config = dict(
    n_layer=9,
    d_model=160,
    n_head=2,
    n_kv_head=2,
    head_dim=64,
    d_mlp=640,
    vocab_size=8192,
    activation='tanh_gelu',
    norm='layernorm',
    norm_place='pre',
    norm_eps=1e-05,
    positions='learned',
    qk_norm=False,
    attn_scale=0.125,
    bias='none',
    tie_embeddings=True,
    parallel_block=False,
    init='normal',
    init_std_qkv=0.0395,
    init_std_o=0.0093,
    init_std_up=0.0395,
    init_std_down=0.0093,
    init_out_by_depth=True,
    optimizer='adamw',
    lr=0.00206,
    beta1=0.9,
    beta2=0.95,
    weight_decay=0.042,
    lr_head=0.00481,
    grad_clip=1.0,
    warmup_steps=346,
    schedule='wsd',
    decay_fraction=1.0,
    decay_shape='linear',
    final_lr_fraction=0.02,
    batch_tokens=16384,
    seq_len=512,
    doc_mask=False,
    train_tokens=137800000,
    steps=8411,
    dataset='wikipedia_en',
)
MLP neurons of a small language model. Each row is named by its layer, matrix (up: input weights; down: output weights) and neuron, and shows model dimensions 0-127. Each number is 500 + 25 x the weight over its row's rms, rounded and kept within 0 to 999. Numbers have three digits each.
After each neuron's rows, "fires on" lists the tokens most often at its 100 highest values on Wikipedia text that the model never trained on.

L3.up184:503518486460582502538501461485468494522462477492483569493510524489507500545492497479500552460506475518468475444498480501502480510471497507504456463536491502510494507479476489544497495496506512524496492509476528504487478515452527504506515484467441513486503514528522471501527496533491505515538481477500491495465508496472497538514524476502487516474490499525462535511498463412535526500555
L3.down184:498507490501518481507536510509517494489471453503498544515486549464514492496472419499510461538491510460464488510518483532528517495520494506508465470491481493533552493498472508522478531467498501491529532489484501512559497501480497511535513505518532524501478494522494494518470442498510510474508450480496492515515513525514484465509495509470506499518480515531478498430473475423525481515520
fires on: " |"

L5.up247:493480535490512492476489434551553532517505499486513474497524493501548487506478568511466475510483524531492503466482511530481487536496489485504463488493512476475489498453510454510462537549482529503493508532508497483501493502530511559439508475501483531516505482517507431475465526538537506514524531472475479527535453473502489518482509501466444500537508508505503521469510456526506507444512
L5.down247:496530526461466461469535484492483505500502507493500467515493500462522491497434509497489489517484532534512514471481487528531501464502474466490534500517484540529576523520489493554511501544508474555498467528528517481488510501491456492500493554539448545463505476509473514526509500460518534502514515462473487521522528514463521448521488509441488538516479501490484488476478476482493511490494
fires on: " to", " would", ".", " was", " may", " can"

L5.up502:508464530492529501516503483471507473475489534482490517475503488507507507444491546495484483509489511518499506501511505460543538546486501511522452478471486487484526472504528478515499526508473508504542532492490505534521528461477497496493515517516510506492477463491550469516444527557492480472547513474483505491459473450502497503468501513533488509537488541496501549550527491485453485475505
L5.down502:506499488454522516505489473488511546480514516472474498509491483546522512525525450540484520537497476513516448480521497507510499524518491535485513529508517516494491493483536447551423509479504499460496528454501524464472497521520458511484493479513450494521530488511499513514533529511481521535499524525503512485492524484511503512489474517493541481478488512523495467502470467520465474526491
fires on: " he", " what", " she", " which", " \""

L5.up620:465484489513514509489523486474509467546496482491472497514504531541500500481527518510514500524478486489486472535468509490493469492480493451553514524506481491478478497477464501490489532533487501535550522469489465495496511519465470516530520480524485502447455542467516484467505571561483491496497489498506502519487509489511506486484491453536467533453458506502536522515506500422519518501510
L5.down620:518485494502504483477467535539416533502477493489500542490526528522471507493483524485511513521499502507506484513553486548540503524515495492474495489488489520522441499478518498502532485497480493456483507590560491523526510490495502468442498470513439502500470545521490506485472556469462527518500523468472459497502504459535474468508512509509483514511531525519470531502468511495448483503508
fires on: " un", " con", " aut", " Sur", " sur", " mer"

L5.up49:472502463494522552497530509490551470496499524503525517491522482524482505500527520464502508492492506492457502464506466510515517507469492504491479504496511477479502450515486540477472467527494500524542477521503529499524484459469505514468503513481498493485485545484481481457476518495469477513498478500478487557484523495466503480476542476495478498525505511501475536483548501440508526431517
L5.down49:479483515473506464530478538496492497528537530495499475560547508487510471530519484503454486532471479516520539541516504518492491486532487515502496504461474489491495501494508486484520544521466484476534491544578539518515528496507464503498431478488454512478533454488495480529484481465548484515519504525496463535509445519483508490481514490461490518522544485499529446489481489512521472492480
fires on: "r", " of", " and", " 11"

L3.up445:509505486455457502495546492480503544480510504519505531441514494475490476475509500500483533495493459513457514482515494535517530491471498467497490501490563512515501479517517525460488511501510504496491531517512485514547489462477513497518519510478480514531453533489458478466515546499454538502530481479468496554498513500499504504505547501503487531507498534479472484492544464457513475436511
L3.down445:478532481516485488527512511488522545516486493494556537506520475512497513497474471522517496492530448491518502477533497465539513510529456500501491508488540557515516484499494519465466503512489455481451475510490517534491475500509539498507508507508522471502468484486471514495515507458477489509513537488521561482504506549503528487533515497456503527527492512492495523480490494525521427431464
fires on: "ta", "w", "da", "ca", "la", "na"

L5.up282:496477542485495507490538497470505508508474506471486559478516514527532479494524484501528446503456543490497500489461495523460514479493483524494456491489470504500520483505543511484518491508493537487498515474514485474478499553530506529506519481498518478539478481481499512464467487560505504479500510505498486460505473466515513506489498516471457506487526453533507497483512517521558461484493
L5.down282:481503496528514501499526493472493528501547531517539452504515407514468542525522467482451531529522494553504507536543511506517448512501512511502486496459459554504488502511460518501461499518524477555523524515554484472495530452480496476490515525479507491507492502504521491499476561482487489516514532468475515491502528515484503450501529459469503510474484477492493484484480458506497459495533
fires on: "-", "–", "si", "em"

L5.up291:473539492499513539477531524494517497472520523478498498442512478505533516470524507506493469493444493478484490475511492539493535501494509543470500507468474491484481483525482476495481511490509507500510527476512499501485475509479490511468499531488505547556482513513508514483475531507488523493515465483462536516503496506537560477528543459515503518513521504468506530494486472479485512470497
L5.down291:501479477481500491504486476474473477522494457465546489508497523526533452499523518499517474510509492527512465506527469527526475525481531475518500515502472548532520507481484507491477511521505477487532499553459486524510494517536458499562433484501509542461528482482520506499524515471542526494481540497545473495515483572498502499458508514484504523493489529497483501460516551500497509483478
fires on: "-", "s", "g", "r", " of"

L5.up135:467453484463502496472503468512548506524506508481516492479516508547488497485502510509471518515497491506480510456477491481520563534508441481476493517505512483466503471497464505495506522500534536440506495483526464491502537504528492510480499474508549491460488480519550478501496514479507512528491523459516508468474539492460478511566520536549494474513525492479505529522507532498491494478504
L5.down135:494566457563551499483542471553485485482477510502496471514494473520503478504491482488516490524517560474509508478472498508511502487496470468501481502454472537505453475517469462546524516519482497478472527497505496539500510510485442507474483531484504519503481473530481523509543491493502457511498509491526532475467524481527515450504562505510527500501489518531536523507525536540533483475466
fires on: ",", "\n\n", " Gl", " ESP"

L5.up180:481474446491520496519509449481516534523506536475529543473495509472494485464505471473473504512485527495439503515449535508515502473487535477527462484512516499458497509521501496466482512514458541492515484509475500548509535500493552518494507470507500513457502498503506476474473497555514483481517506501471501532441489451533477495451507520503459508500492519468510486540510475479460496504474
L5.down180:504490482471492493567471455500532514510486495519474471515473534499531492468493507489529481519502535522500485509511495525503509521490483486496534518493499467542516499526519482520483534529520505512510508533469501456527522501460502513493535516470474470515523452557486489480508521516470472471511476531473503479510526480533457538475487498490430555497514500465510497497527495470504487462472
fires on: " and", ",", " fa"

L3.up492:476480553508522504503517511530500518481543467481463517496501491487546532474510589494492521508458486518492504497506503514511505483502465538457474493514481498518493477515479495498531526498477504429486532501509506519496516503518500486491494491496481469528495507494550501456449514520442519496506520475485499479504505481470514520509529557456484517481497485493459524466536507474510517462525
L3.down492:502533505515530507481475460513479460465535524488572485493499495485486489529502527452494487531494499474523523518461519529495509509512520500498543506496501489487448496499518501509490500517487494500490492488513517500559492518505483497534498459519506506458507475531482488509490476497552474524541532513477467532522542438505517537478524536527456500542493465498495523466504448556504486516493
fires on: "S", " years", "s", "="

L5.up436:518489496506505495498528483497500503458547492496518557517547487524507520454561489502499504458444472523497497525495483487514539522505502482510456485532509517449486512492518432475483528538484561494514528480477461483510497486473502474510512474498481466463490574500486498499498487518526541461487546492511487497470502466532479550482533513480450499502497531476503497518529490493526487479489
L5.down436:501504547512514463481473483521512497512519445507525518521509508469530508526522492486526490544502504530482454434525422511511467497504508507491528468492514515525480493484488514506476552421486534486539475544501536506481526501549483482520448465491475513527562504499482479504501499471502512507475503490496472522480487522513500481506501523535504479545474507554466505502525502526506504502499
fires on: ","

L5.up471:512463498451499519500465448489460514513481461481458483498521539529476496489498473514480543481490494513432474470468499499517497482509506476515518509518543495473533526511488512509479489471497535527488518509501501562510507497505530476507502510509464513468467524469494489487509541534466488498502451507523490496512476472528539478518552471533478497557491513485513459553469485487492510534508
L5.down471:505511525497478471488487493483486522447483441515452519497491520488519501491499496501517530516553562513509499543527508460485487457521492481452480527509498515510495529491517489516532484499467496501541494524530537511495524459509541501523504497532506519493491479475483521480486442541541494493463432525480489483522511466467537489484508518524489511486546483489507466545483497506494493507500
fires on: "-", " known", "ed", " un", " up"

L3.up312:487495547478479502516493479533511548497517465468457479480455503467493512508502519514485521505506444505481478492504542549539508481484467504492514517525498499521491540532473530478476512521475502473490527543507508553509479507516483475507507537499458522517484537491582477507473560485456497520504491534521484476493501503492489476504503528514471505511476531474458520477528524464519496487551
L3.down312:518489511549505484517485482508457506527530489474546479504518487525539438487471494535520522488491422494496464497536549510480496488523449437512480487472540496488469532510514530468477565527514484497496507511508472525511471529471479482493499495517508542463460482506491535505522473485488502484493504498526493496499536468548500493530458525489499513500497489543486497496470528459506535495492
fires on: "ed", "d", "s", "us", "ized", "ing"

L3.up436:494453481464537509475501490499493485473506476520490473512509515532510507506479552513494484470526501514462522429523468485530527458485465525473513506496523489485518488540498495530517474498482515547532501509498511562490499484488543490478498467485451436474465539499514480492490571525482497507492468512495529477511493454486539507507518471527505538504535511493440540503516482484503534458495
L3.down436:500513496505474511513524546526479528485477540513501466482529497476477485481469502470516448526517472522469518488524518565512484471518503512528506489507522495525589457477499498453496537490509451473498492487499509512513518429495519511489523497485466468521489472541469494508487483503483515558500508502485502472546497519462484478506515520469502509540523491560501510459482518493473447466514
fires on: ")", " (", " 6"

L3.up543:511468512494458486511490495538502557515493519490484550468479503499514536459518546526486494512487505522496486483508492516493522508477464536432411469492516510537498532496504498473521503451483526509517503500494507488497565500501522502521474510485450516534524511545495501504441545520495522484550495464477451487521502478479544516498509522504499504532518481492484539496483475506528514485532
L3.down543:511533490544506481504483476482491448445514523512506476498461506483504469525487430492502471480513486484530520471528509488489499500508513495543544507540471503528526467503516532533502487535541510495480504513519490515535500474514519522542494522513506527506463494478473500478502472498519488463553532464450491535523501472528510499482512518515504464476495493538500505453519492480453462477527
fires on: "s", "es", "rs"

L5.up311:482499523489498507515474482518514488497524518502480499512554495538499481512490513508527510492492483505531470500437464515512572499495473443527508480503505506474514507481514493475434505501490514505502502482521471476511486555533481473514500456488481496464492522466503493496530519549462509510483508524481480483492519488505524498554517504552476527516499467510468519511534514477485521478527
L5.down311:501468541496487483484501525484493529478512531515510493481500494489513468497462504514505534490505523483482510502489503509506481482500448506551525469477479492547513498478500511502473522531477500462469501489507501490547489482486506521491507532484507543489494482531482483494496518509569449451509468477548486510499507479495551461495494544540499474507512514437509483504461509469487441488539
fires on: " ind", "L", " “", "\n", "\n ", " Ber"

L5.up58:487488565515441512491503480511542491517573473496531516478535498487515515491536502507481526461462528503490500529468516511526518539503511501537480507552465490463499522464515476479516522517501517486500509509527490529484526446503495526474511463504511508475483494458477499483489520483508511483504493478512471506478482500485461505472503526439428512522461491512500489490540492442507465484533
L5.down58:514495474544537489498509484491490485527479510527480508512476509488506467487497512478485491579520500535502513481490474531502468518505486513461509519502477494552427505499484449517467477493491554474521517510497504515521495495522506491509469482456481496513599516561513448505433521530478507476495496506492465554522512512491513482509495521511521514490486477530488491513539515553460491490496
fires on: " had", " have", " time", "-"

L3.up245:501476494492524522456557513525490494498509518518487454499521530531550497503539488466510460487453539501517499475489485551495494488496515500509489480491502486494509460532503458518484487508493508472495493514514536476502426530468478532489510461494488471498478473501483507537515453534486577517510540481509509471459459486523513518501488459436493544533488512515511472482505495500543479463490
L3.down245:484488539486502474519522507516509496491521516457516470494540480509534476494503518531539479537532516514498494505506524513497474493497505518512473447471511561498485512515521496522503519527494498496459495522488491444460502530509465540538508562509473535487528468469465515507444492544494567534516512487517528472510519521482537493504483495486494519515531497474479501453507448482483495482483
fires on: " which", "″", "′", "\n", " ("

L3.up280:531457482489517517488573512545485515532477524486477468501497497566509500523493475488473492491518485516508547452503492524508492484507453535494543475509492488452498521489495513524472511525493530437499513537526493520528465538505479506482488522491504491461494527489575500481483472507468509514504524530501506548469505479532477504496504443472503488481511503501498513555501486468493535511508
L3.down280:505551498478473495509530492501506482489519467511500485525529476513536438521507451530556511489506513511529492518494512530480506482505498490488536482472503505546470472504531463497542493507518474514468492556520492468452516511509536479482481487496473480519539512499472491500528484463460551482508523478501517473515462517487537548465509520499473508478476502459456483491504584525499458526478
fires on: " of", " by", " and", "\n\n"

L3.up631:508460522498502517514489450473481514493503532498492538507499472519503499450516528532524489496462458521492465498484518495510489522490509511516457502484506488458425517511452462507516526479495513535499489503477543452525516492540528506488504513461499481490512471516537502465498528525505509480491520555498474494450492510489450529514483554497528479552461533494483508473514511514478522522480
L3.down631:514498496498518504492521493525470500485495515485513503479520463419522503529483487530501495526548505489527431513494534522522519500507497519510521502504483525552472513523489484513473521530486486495530520503505473478486504497500496464596503494466497505523503486509495513501537483509464498531492498493453515470532505525475493437502499524496451468471484510529481514446510487492489525472502
fires on: " as", " opera", " Grand", "uta", " São"

L5.up28:496515476514522526528515497425533508519493512471515472489484491488472530461497511528445491470533524491480485548442501487542503525496514484584495525486530483450517512469502499505466477526527501493498528479511477498532464493451542486521504520503500492480476528497536502517499482511499475504506524516487497525478488469517517503499480481497513533520472466464491485543523479466504476512520
L5.down28:489492520507480485507481491550505508494544541513519496483469476516529432458480519485514493531459487486495507506520470480520464473527520509470521509529537482510503500494560506450497475506470488512514499456515510505492475519519524497517513466498504469503511453496474500528514511505452538493516520497527508441452565542499480536507499508490480489493542506527486491496483493506470521487499
fires on: "-", "/", " o", " O", " L"

L5.up0:462483523484530529497481485493507473518446491513460488515487486474519539511532538501450577473519516478484466553506523462527473514545487504521487556497478444471526487492511449452472497491501481525482563526526494529476522492493533502470524478482533538487458497471515453502521513516518507504494479508495515502502436467507514497506490466490452512498474503499488527526523529506503509512508
L5.down0:464481483542484471511517498489507542463467465498572480502515499548459488475506486502491476489513505548525497492474511514486512527492481515478473519511475481506457511502514464492497499529507569504549501485492491465468523527544536492493528515522462493512501521511477490500496506491463567514527531494514505502532498480468482517532493527511526518495513445523471468530493506529500487526452
fires on: " an", " un", " inf"

L5.up12:507483521490512513495466521485523495501476524516452499487540519503502492491513495474495523476474503507493490503433536519535465480516521451512488514547518481464486480458526487485508519528491530453493519532500515515504508514470514494500498487480460473512503489465485499543487475505446497515516479509507508550429516467525483523536463491472459497566488516472476517531526555493469495508469
L5.down12:503489490506540471489492487485496523518478519468528441489506471478494499518562446504512498472501445494509509504468508518494516502504498522496474483503541543480472506465462508499448522458511499446486524503495537508534493513468494510471467518491472523480517531503515519506525532502494498523570544488505534531513484555489507494563495466481545467496477521511507488500453475497492501451497
fires on: " some", " several", " many", " both", " various"

L3.up325:501523486498541511527501555466482517502466512493453498479514479478566567488552511534512550469491485477507490544499501500498503476464506514511498503489481488485488465492518504498530506527547493539507525489496474500494482477464480532500526514482477499505459566438540472467488475534477471522477483510499505523474466502527514488502511490489474501451512472501487490503553504502516526504516
L3.down325:503523481455525504521499546450518511536500508493443532501537499471540508507438510491491504547525506498516501492513501501469521482465490530472499473526522473479490490482484515539494448475499489481472531529513551559501482479474484496500505477493508558534512481512501515527485483453509483493478489539495481440500505492484481498470530450485511520483544461513485499464493511514467531470514
fires on: "/", " Website", "pl", " www", " dis", "."

L3.up620:485459515492506504497505454528515496523475504439471534487476546504502510472513535514471480532516531506503483513502473487495492513512459549472449461492488496514510493503452446488477520493485507476494493498487486517481609457521496523487506503518519462507488489526508510461487526526521512475495557515422519472531476466503510529495529551468500523512514490519485491478531478500500517504522
L3.down620:490550469486515502511483516504550500514477551524495467496516512482480499547518469479494520476454516516502491442506492521490507531551464481470525519507485456525502486483482473519511516521547517462493515498501493518492532478486530518500497558504496515484520516528488522487499504441467498458490461480486465544461547478501517472483527532516504523531522490475499463437463535494441504450496
fires on: "=", " he", " she", " is", " it", " She"

L5.up217:515497518472519494518545512517502537522460497456496498474490528477517486469499497486491495523498478499496517549478491547523520483492484495530471465504531500481472490511501500517486491474508503473507496519465472433507474528481462539516499485488497497481494524526470507508511503588458527552491473476491466512466518506474518536484460528475509532537519520490535460513529464488526511515468
L5.down217:508469501511491460512493539496562495519511523533490510501486429489469512484498500498502492484502490450541477517496490498438521528462469477546512515508491491472453479484488494486478462554499494530519489447496535520474483527533522494493460500481513489502561478512552562491496509506480559499497501513485507456520519530489514490471515473510526501546523472552461508491507501482519492522471
fires on: ",", "ric", ":", " rec", " are", "^"

L5.up623:505483459488511495462505494500491509546497532490487507486487523484498549493477517524511450509465523493444523545490486532485502510494510548545471513460478521479514470476489459497498501501517507505502533502464462472520457489442471563508545507521531496517485522522515495449469499537548498510511524468506495550497459498547485508491502526484520485497499485459498478519480455452518503521509
L5.down623:489511522504500449452514482499452482492537511451504506516522526494503481451520526498477531490490485501503474471458496489492485457477490508517555528488480527555506504546488499512488502494496499524479498502500507526477502514515466507520460493453522492544526496477507478507487504495497515500514481511528544457479511525485481466505514520518557497494501503514494496504491549508486473451461
fires on: "si", "-", "/", "ho", "po"

L5.up582:504506514526462506481491489508469518496500523493499519485485501529541521509540544557489498513510550510508485538472470531482520517502510512500515492467476502496483494518453453465502499486532551534458481492526503513471540516472498499498498504504429481535492479539474496511499552541495556503481533521501488483511472502525514543495475535459512527525522479477524496508504492533512482488489
L5.down582:506526517525497494480501539507498481519494467495535500495500498459498503460477490502504498483512470510487504407544499514521476487502468444527495501504522517490503536514512499515509477524503530455504501495516519519538514471530503508493477454527474538499536528484533470497458490447525518493516513476510517541471488494515495476449514491527464485503490508507527506469512548498506477532478
fires on: " is", " as", " (", "-", ","

L3.up385:493518509464498523492492510496505471523479488473470515518478513531514499495497487519495524477526457510505475476518482522506535472480509557491479504524502489507525522521492503484507483502471504518516488547482489583485489534505507494500484467476467470513504504489539467469520515568473525493506464515489517456457466495493526509499488475486517518517533528537471521533524500514477549503558
L3.down385:511470530528519483484473501524502534462462472495535526490477527447532496479493440505503402565469487491482519480520496503505521511518517477537492471476511504528527530485506457480508509462474482493530512533505502481506487512530503555504515526534517513511523483507475492492464501510487514469480496452518509545517509494506517501528483493515491458477504515514495535448524476510505489512482
fires on: " and", ")", " or"

L5.up545:505500528480502507475514478515549481478509544494499458525552546511537541504490513530478493526536523571493484486455486474529508506479517503507462491551494502476515488510494452484441492497452500484517546505522503505521511452470483497498492491509479460507512540486492480486484498500462491507490516513438500483507495493516517534503503528475474484548499504486473511564484481524490517516501
L5.down545:467481493483527514508513524479497520505515489490501523516471507544508468511503467521540509462466472502479493521512512513484466481495516494519518509457505477485519519492518536502494462465538516486482510564463567500463478532481523509511413466478474497518549464511511487511513524543535503501534451527495531474512507496505487485495485489546495530475481452502508451506502523469495498502528
fires on: " that", " he", " He", " who", " also", " help"

L3.up616:490529513518498505538558526483516522472462491514498496520483482515540460507567508447498496467496492465510482489445492522484538485475516499483508459514462491517496480506526536490506486523522505519454537466511434538525486488502497492521534509483512432522514537465509484508492516523513503517487464470504448542487513450497501505496534508479482521454505465531501476513513505506508470464515
L3.down616:512472527469518473451487497515452477519484517503479530500488516481497449528537502546518479522521509501499515504583474508495516501520462531481489509483524554495501530470543487472461496528466535467520461557480531503499515491533473486517509479523519474502514514517428504481497503470509544503472556498519495486487486536497510502459483511466528532483471486524459507434495486491487488520504
fires on: "N", " /", " c", " f", " No", "″"

L3.up582:483517491478514501481489460477551526487465499510439516508530500525503494507486552509496485507523474510460496481431511539514508467458471454506517477510518454483509476487508462538487525494490497500483489503497501525544539513517525487467515469504450479454489483517527495516506518516499498557500457520517518485485497448458493526566502480525510511516542468505497509524471493449507550524472
L3.down582:517442492521496497511548501528417545514457507517513493480499505505487475462534508480507465530517485560519513510510539530479476462521515536459485464466490479512518511509511544478523528443485454501517481529488518480516489503516461486525499493500483513548512478503496470481442526487507530542489496474486505474527470483507502482521499526524483482450518493523503521517511539496514506534480
fires on: " (", " "

L5.up139:491526509468494531497542495509491475463515509445527485486513494528505511507541561546509499502490483571484515504477483525500502494472493496541515489499466508455499522476507485495489566531478530448522542518456490458513506519500476526476501496463477457497487485466477474502499518517492493490498501508488509527488497502470489534464518533485528492529510529449505493469488495506538518485489
L5.down139:498514477487508500483474475517516503479521480506527513479477487503486514516502490541526500520483508499529508498491538477513504516503529497490505510534472533498459435474533487494525522543512500494495576449501512554479506504482470523545478530488501511487496487505482461519487476515515512503492566442452489551483514543475546512488485445478501454523453512526468500470482482525497508491480
fires on: ",", " as", "ologist"

L3.up113:493467494522530503509546501550507512483480496480511450502525513514487539498457544461478492528498474499450504512447540518506516470501438492520542455484517483492507510501481482476477538437476504513521486513506504484496556529521499522476498471497489492450503523531494493501457516482508488523505456505540507511480500460526559480514523478474468529523518503475495498520514505459472505496515
L3.down113:503539521478508506495536483474464498515495470513488518460480511494469483482539503484531496529515502504495506478513533489508480455529554533520513504496463529521480506533494493511540515532495486482466525535512479510479477487463499511491505520472559528503521506439523485498500479470446502506542487434524496452480492516523496524494510503560475495505490508462541479505522462519520482471503
fires on: " its", " his", " ", " pro", " ins", " enc"

L3.up439:492496491501488505488487515534553491528491497492496498482566491469475532478463472474482544491506549535481449511455508498511501477496496509503460498574502495475500510494512491476507521472489523499504482580503497512518547486476536493486491477515432470488509531471522489495484472511453517479518488463475508493469483476481546503502521478493450488504486544503506460532537465490501495531538
L3.down439:478487498524533507492497523517497506488476489461492474509514483495487475486475529524477499498494462498474546522509540511471455545514456453469447467494533467521492500475460510468449547498536482487496497516513533489503498471550552510493488487492512537469495530550499528486474561523531480476507510495482497550489496537498525509520475476506492529483514472493522536465499482465469494533527
fires on: " to", " able", " continued", " worked", " continue", " go"

L5.up529:480503468502499545504511529503480491509487515513467539481513527530501502495519516573504503522523488509476508518488498531495491511537503495493408486480498497483504510518521462514475476488498488506485503502494459472517481480454457554519532486505481499527469552491485516419481483533482487481572527507519519487490488486542516448445478492509462506502469505515511505513527487493527479510521
L5.down529:492487519493507491520485498488524461532548500469457479500545447499473455481515476465529533491473460468519496512518489437481471489511539509496584514546449499479497515489494504536519506473535543519514519490491486483492482497512509496498532499507520515472521531472486523509491485508506516466497505518518474465519509473482545502514517512509543446478504500509430480513493512502535510493536
fires on: "si", "ti", "ho", "lo", "em"

L5.up21:471498506490511543485504472473522488499526516462516462516510498528486511471449541502467471492499497505499510515438516479490523510503476489489509473506450511464508490511466499501466501519534502507527484493485473543521512503510515487468528466496527474496511507502595511454464497508491486512497533485507527519511489433484496472565510550528516499512478501497467532520487528472473469471480
L5.down21:506519481528526510457485484542465488481503507519521457538504488501527476500503549491515515462466491479506520506500474535484508482538503516527512509545507523512509520504477525499477499462513453478481492449508473477545513544514494526506479513447509487492452555498493499507495479451454499483517472563508442506483480524512487479468487481533527489517487508518498505474520484492499528454518
fires on: "Ch", " C", " U", "N", "C", "L"

L3.up559:528506501515511490484530549550524578527479540543516534496491487515559515493529502486471509484459557488523511521502496514502474487469504486516497488489528494484468449541508514472461494508513525533478518478504509465536489495478474501497509541492472511485505507456441487495491491498477504517510515482513477553485439494528526499474538477457478527450496492504532468480510494498536471476491
L3.down559:503463448503504465463476496557516499497502497543532484496533507497514550512494519468503507510528530569481530513517507501512526483468503524465522494478521503537512501491526457488479469544522471474470570514511514493510516501471525485453503512524503535478474503503485520490470464526452494499517452456494510467476468507471511472476532502489480498496547523491466494514466463530435532498471
fires on: ".", " in", " m", " to", " g"

L3.up508:515496507447554510522511475477513508452511467494494534474530500474548480535485493495511545460486492523478512452468482517530493480472520476524457491525477515511488508528497503504543535480511509529479503507512522507487469485532547453513502473479460493516507521495505475474497530545511472548506465496490501442435552495454504540477499468490480501514498504490476520568505501447511503485498
L3.down508:467498523454507491463519518515496482506503499499480510513504534517481533455490438503497519522474511509433530515502491477529539467496492487551481496483469530507489498488501486534492505477478490450554495464482519543532496487443481540517555477504538489446493503450534521513457467471536504526482475503490520539478523522502490527524510505480504514533504512520469521464514465470519488501513
fires on: " |"

L5.up407:499489470430518521530524530535465490526475497527503504458488504556513510471536511514504506514473482515493531486464490571531523499465522530489503503469514504498502490535509483529513467444527514461473507496475503501510513480511483527493524467495477507536498510491487497486491507538487530533490479499544493525495491517487492527522473544461519469517481498493496462496478463530530513495469
L5.down407:464509505533479485492513496498534503438508488508490508466519493469469474491502458496505469494493501452534471489509492454473511502475486478511519460489475503536499506508480506490492483483472500499522496502488482493512499531533502528463504521542483486493477496545489528531541517519494467497549502551490568456518508529488540472529464457508485486512515535527462549492496523532450494482518
fires on: "ti", "da", "na", "di", "ya"

L5.up392:487479542482538503461491473532569478520481546523487510485500513486516533510481488510469508529529526518481507512515491514536500513485499534503466483477496517472511512505452494533474557508488486509477477503486479463526490484475498538467486484493460516489511508518487495502441489507461516548530540484510501503464522519512506499495481498457522531546472543487492514497499438496512516504529
L5.down392:507522516538468529486493547478494494504517505588499483464515492471481456506484524476486534458477553487538518494518576478513485493496495484508500500478510539515532505494484510508562475518485470523520529526497504468469497524500483510472495532467508465485530500474496510540536518542537474463479474472527486487500491561478484513475466491513483510471537524514462484489453476500497483518497
fires on: ".", " can", " may", " also", "my"

L3.up564:505489484505527514459586480516504546443500504500487551519507499554542535498524471512487558468497507483446518499489484514473506508465521478474531457491514475479463481567500521486513518548504487502493483498499478498461460503500492490494529492502479485496483499501498478513513439476524541544517536513504488493515476495517487526471490517495518457476504471515524509544526482498510486504480
L3.down564:495514506497412453473503498539492508518523483467495528535492484528521512506476554486479515509507509534525506509476471500502518496561479522500508493515501532526523501503525501507495469469491501519504486521484464499462523531455474515525499471501487479466542557525505507515537495514451504504516462532502502457491531479496510460554490494470467509466529511507498494542531539475527547502485
fires on: "E", "N", "W", " 116", "°"

L5.up50:517535521491489514481498512495479538505491514502456473528493486505573565524527500495499504532467473502512482501522509502503528516505479552484526516479498457472416486478493511494506499513534503494446498535482514504494494540534492533489537505481497513523453464509503462492529501521490540516475487498462478476501450520506523489532511492481512495491514502494505503480534478514517530516490
L5.down50:495522551503492465497432452513499497503517519498492555513508451465490524469503462499516527504500488460509513464481503512509494443531468519502489492469471566513491529505511495499509498480510530467428493487545508474478477499529492525478491524505513474509494492482510535497554490533501497498511488524534528523477505502521511475493483511494494463495547506492530493541501507535456460526464
fires on: "pt", "met", "lt", "bit", "nt", "uct"

L5.up63:472494467477468523506523513501538492506464513472507491451538506469464481520455507522448535469510533529470566485469481520490483494501520486464480522488518486472512488507546490519464492454513531479507496516508471473539508521478507507459494517486501513507508507509497487495526537515499497479528466512470487546444522464503478492459502513512509533519538510467517482508496469481466510456483
L5.down63:503502470501496468548464538461517483516512514463470500499493482513545480495489503527525467523473471532513510481495511505487469511507490481486516503486468523522524436477498527518523522487473512460515510537451506496484497495461502434516420498489539506522523516503520455523502482499464475539503527491530560476511526565531530503523531482490478524501496535513488500535469498512498518540501
fires on: " to", ",", ":"